Weights of a small GPT-style language model, trained from scratch on English Wikipedia: RMSNorm before each block.
MLP neurons of a small language model. Each row is named by its layer, matrix (down: output weights) and neuron, and shows model dimensions 346-441. Each number is 128 + 24 x the weight over its row's rms, rounded and kept within 0 to 255. Numbers have three digits each. A neuron's up and down rows have the sign that makes its largest values positive.
A block is one neuron, or neurons of one layer that tend to fire together. After each block is what it responds to, as a language model described it from the Wikipedia text at the highest values.

L5.down67:174136154147115114148156139099102143115135155180137168119115141133154116147128124127115057159103143114106093089135127135111116128124145114157116177129154098148119111132099100087111101133167112115136142114164171142101136115157133162127140115118153164117154177171131096147155175102153166183
L5.down91:112116139143128127148112148149108105112131127123182132110130130145074112128117118118127130144175175138110143101161117121126139076099128127122147102086124128173083124153131100109113124114150058131123114088128111099103126148101141144103121096129169121092105108141089119106138135106116138150
L5.down197:099119095159118166101138188153158114101098141141153141081155130124124147166132137133174161146144109169167135105145113119133164150097109149123187135134131086094157119131106116164107112143152132139123166127121175117108150142134141140136135093097120147130126127156106137130081127126167125131
L5.down253:130127155131114116143127122157115137110130117161188157094129113156110127108098118107105116149133123176116167136133124076141111115137143142099189103117118097178134120189128109150124130126114138114137093126126145141126140112181099156126142127109124128104101123055169135112114165109136151108
L5.down333:142162146170159107167116106119099142100125120146167106128135125115072098128112122105137137115116129135124135114154113137078151152146128118133149141127154173173166147145105117134142149125111082136186156104162096123103088123163143132120124130100125078154151139129132119186157091155131136088
L5.down364:132126162117146116133146116094137136151110116122152138072125135114142124115134146121170143116132158127108188095164158143161117101132080138120089183076082126146158135114158141132111115118143129105169144085123136089133134133113132139109123111124115117145097123185107156125109161149139176105
L5.down375:138129146059111146093157148170167142126142135137100118123176117093126119115085136138121118167160130161132127180118106125081157118140070150173108116126113098122126156098131136112116157130136164098118146118094126138086112123177123111147119157188130108090152136163146145149158169109147095099
L5.down447:126146160181094127095118099101118115147109127110156108111133136105070118075105124117131107146144085165113121094105145102151081144086126140098107106134082132179126144164117111102092140130141135156134123101159104154126123107130108111130124110151143137092118129114113136097173155162113128159
Bio opening predicate words

L4.down104:154171054089099121093174131093135099113139112150145133132097131131149122122142148103095127106119148140125193098131153113141139107129148124124118181099132117130125145134078122135164109102110098118133105074169129103117118129100138149089129098182174115105074183103180101120151118153103104159
L4.down114:114108148127129133134132112153145119152138134144098123139149140105135144138116133125138123132185155134124107106083110094152123118103117174117097134108109149143136083159145129141140132108106139134110148092086118112126076147105139166144130106140114162094140108116145111108151119111123090163
L4.down119:118151094127096144130136103125121092091096102134163135183115126137136130142146105145101125118092163105103168162145097140131134122159141094123100120143119096138153144126149123102099142172131165159147110137114132152100129103093143136117131108139121111111121123141130157130141134125091132156
L4.down139:082134135130131140125133154144155166118138110128126165181104141137162161106116135099130148139097186142135100132160151122133112130087113181142120108075144118159121149095138156133083146119136098119104129130130104141113134105126137157081133119156119089091158111084142122147100146149116116162
L4.down198:148082093114144112115145184136128136112149175107103104127122128125149095142125158131161123111153119122113129119126155080146105101139159156148110105099146138130126120139161132149126155081109106126138128123138097097146136102125127114154145108149119131136078139156149130150143110122143109103
L4.down265:175178105145079126120088128140152136125123128093138128075163126135165178174132126137126107140154162154114136097109146126148146122113142129150114134061087097133138091175139140168123142117152092140121127122148132132143177164159110148120107118122143157088120128143105183085125087150100123111
L4.down381:121156101111151119163101167122109137070189080142149118119102148150148130160125123146172122125106141142101132095157144105117115153139127141121127176124116108126114111193131132136130125098155083113137147094142148130131164097106129151117119103120145116119074133128110087106129107078149143187
L4.down424:167131178100147143116144111145106151065078122141155146116138116096142108096144152102098125122150129120060158129148155145104158111105111158111094119131121097135127097116125140112167187167142134159145089122120188146156148152108140144097138153096098109103093164126144141111182076108182152111
Copula after article subjects

L6.down338:143100119121172122119101129150091148146156086102120074123154083112108144152105170131108110143097101120132154127076133142057133138139121144085136110157179106139130168159125157147138117137096126170155197079100104099146135155137132125177111133072096121147148147117095148093136144145146093156
Numeric separators mid-number

L6.down85:144147131174121143113094131086151096125129138095136078122107150107109166090092120162109120104102089153133143103140105101121143094108116105116166118108187113140119119149169109111147177119155102119143098128173126123113146099113135147119172107071148143107125151154118111089158146133129115130
Copula after subject

L4.down40:142137130143107100093145143153095113129079120110117176132132154109135136129134133158116153105143157133131108120149149138126154098157088135133151137129119100129193115136143154104129104169111110139106162111120174152121142118133128119133121131117084155111145126146165131106114148113175161153
L4.down79:165143148123163143118148121095104140142142117109125096121129129126126138088154149109119143113119159071117146160115123124058124117128094104129154114186157144139115177140118110123164130099133117110139144159184172160077157166134153107119117149159121125144180100157140097109143113162089130105
L4.down149:123112150145121155166164130135089095092139176114168114067151161105145133131126112161167112153113141160125139130139131133081108151159127108120110148160149107065144117151118113092067174148141156155141103161103138106113112107129081155144143121158096132116150112145083125080104145146149145134
L4.down172:092136118095122132103121112127101158136137147115103128146152142124123130186116107159175128139121111087157128127142110105087110132125098065143150120140166110096103128124115133167115076062086103132125115151132254132108115145137106119105159110153144145127159119109081130124154091165174102137
L4.down262:117166137144137120112102095123102132118099142132139098143156130122167114141108104149114133120171091112109109147101148157083164125142132114169153120148133135167125151087134087138110133103128142184155124165117131113113140119133087091136100171101137142156125111130126130080113092085156097133
L4.down302:115155117158119130109123126166148111135120136118146118149140130146137122131116109127106152129113150141066120152133177119169108128155104146113101119118172152106102097096168173099110082125119117096125132130128151172152129119125118129118144157132106096125136135128113082097159124170151105137
L4.down320:111092149095107126172100137115109158107179141134157135108123161155122157140129076117117162141126151140158135161157144129135100146121077141139149132088134130128138157148130141125137142117155124095171107121132158159115139125171182106166138149134100141164142131103133110165185119151122130137
L4.down322:114131162143139120162122147158088086113119142138120104113141091096137155168143124115115169115118090143192117119163161124146114111135086102101170126117101159103140121129156150129116140141156122145123121181129149085069141132152121137109190182139142144122123116108141125139145117097142157117
Forms of "be"

L6.down214:086135130145156126141113151127099127139106084099095134103120113102104097115145103162173116092127142118132109127136161164127143073103149119132127151108105136126136163089144134164119126136132144129155131091148194141102133162090107115146156132106122128141146108114155134178135146144167148146
Verb after person subject

L4.down5:146166112093101168171109146145150155120168130150112072138119114116166131140146105114099127119097149125134151085134129102143101170153147133167131137094122120122143085125099178105153104095133121076146123129140137120119103159150143150121154159149142147122133165114148055102148158107114104126
L4.down105:145129127101146154136153150107169123114161108109100156145119094114097121132110105129133141138094121109154129184176156142134115136115147142143151124142109134104125097157101104149176135123135101110103166088137144144168148113141112142133162119167079153171097160134127125115147133134098112118
L4.down182:140151161102115158114103113117123103096152057135144132129124162099154138143157082136121117156104112109108105115104139138136153130146106112093097106125129109132167132124106142120131108136122139114095122134100158129148124121106131116130083097139124144077115183114113147125125124187125110153
L4.down228:149165131109153159091135155134134125131124142107111153090130097124103141165144110115109106135119141140139130171079099112139128095105098154133130166123106106108116102113158126137100083091131111151114143129092159090069107134120154115149104126198118168134112145167097118148119134122100170138
L4.down299:089128076107097151155135139137119136165139137127138112123117124124154144120152107093105137131134117151101098092142118103116104126159145106147146136161123124113116097180089139127138119140134128091116102129089150131106107124148151170107154106150133150083119118121167106161093139111157144107
L4.down326:117130118123142125135098098143163153129161107136142109082108166106103115131152101113123163128106166167112090132102116068160110137110159187160147179118105155135152095110080149123139154130157125092129166163101107103149123132147178155117072123188153126125113152155146136114164169093165168113
L4.down390:145143125147096117122149116136138160130140114107143136107147124151126137162163114089129098135137137116142105142172142133106109158174165105108144112124118089110117103155120110129125148112107124172143150159145173127114105130091114145153156147143141097112142162164144124129135117122175129129
L4.down406:173126119173138119098117137093151083098133155140069122139129146126129107131084140158114131108118124167154085187151106100113098137094161114144124076095135143116144121110133134130085130155110137132164118138160127096137122157117157125080144136123147134119147180157152110133101129142151124125
Separator after a number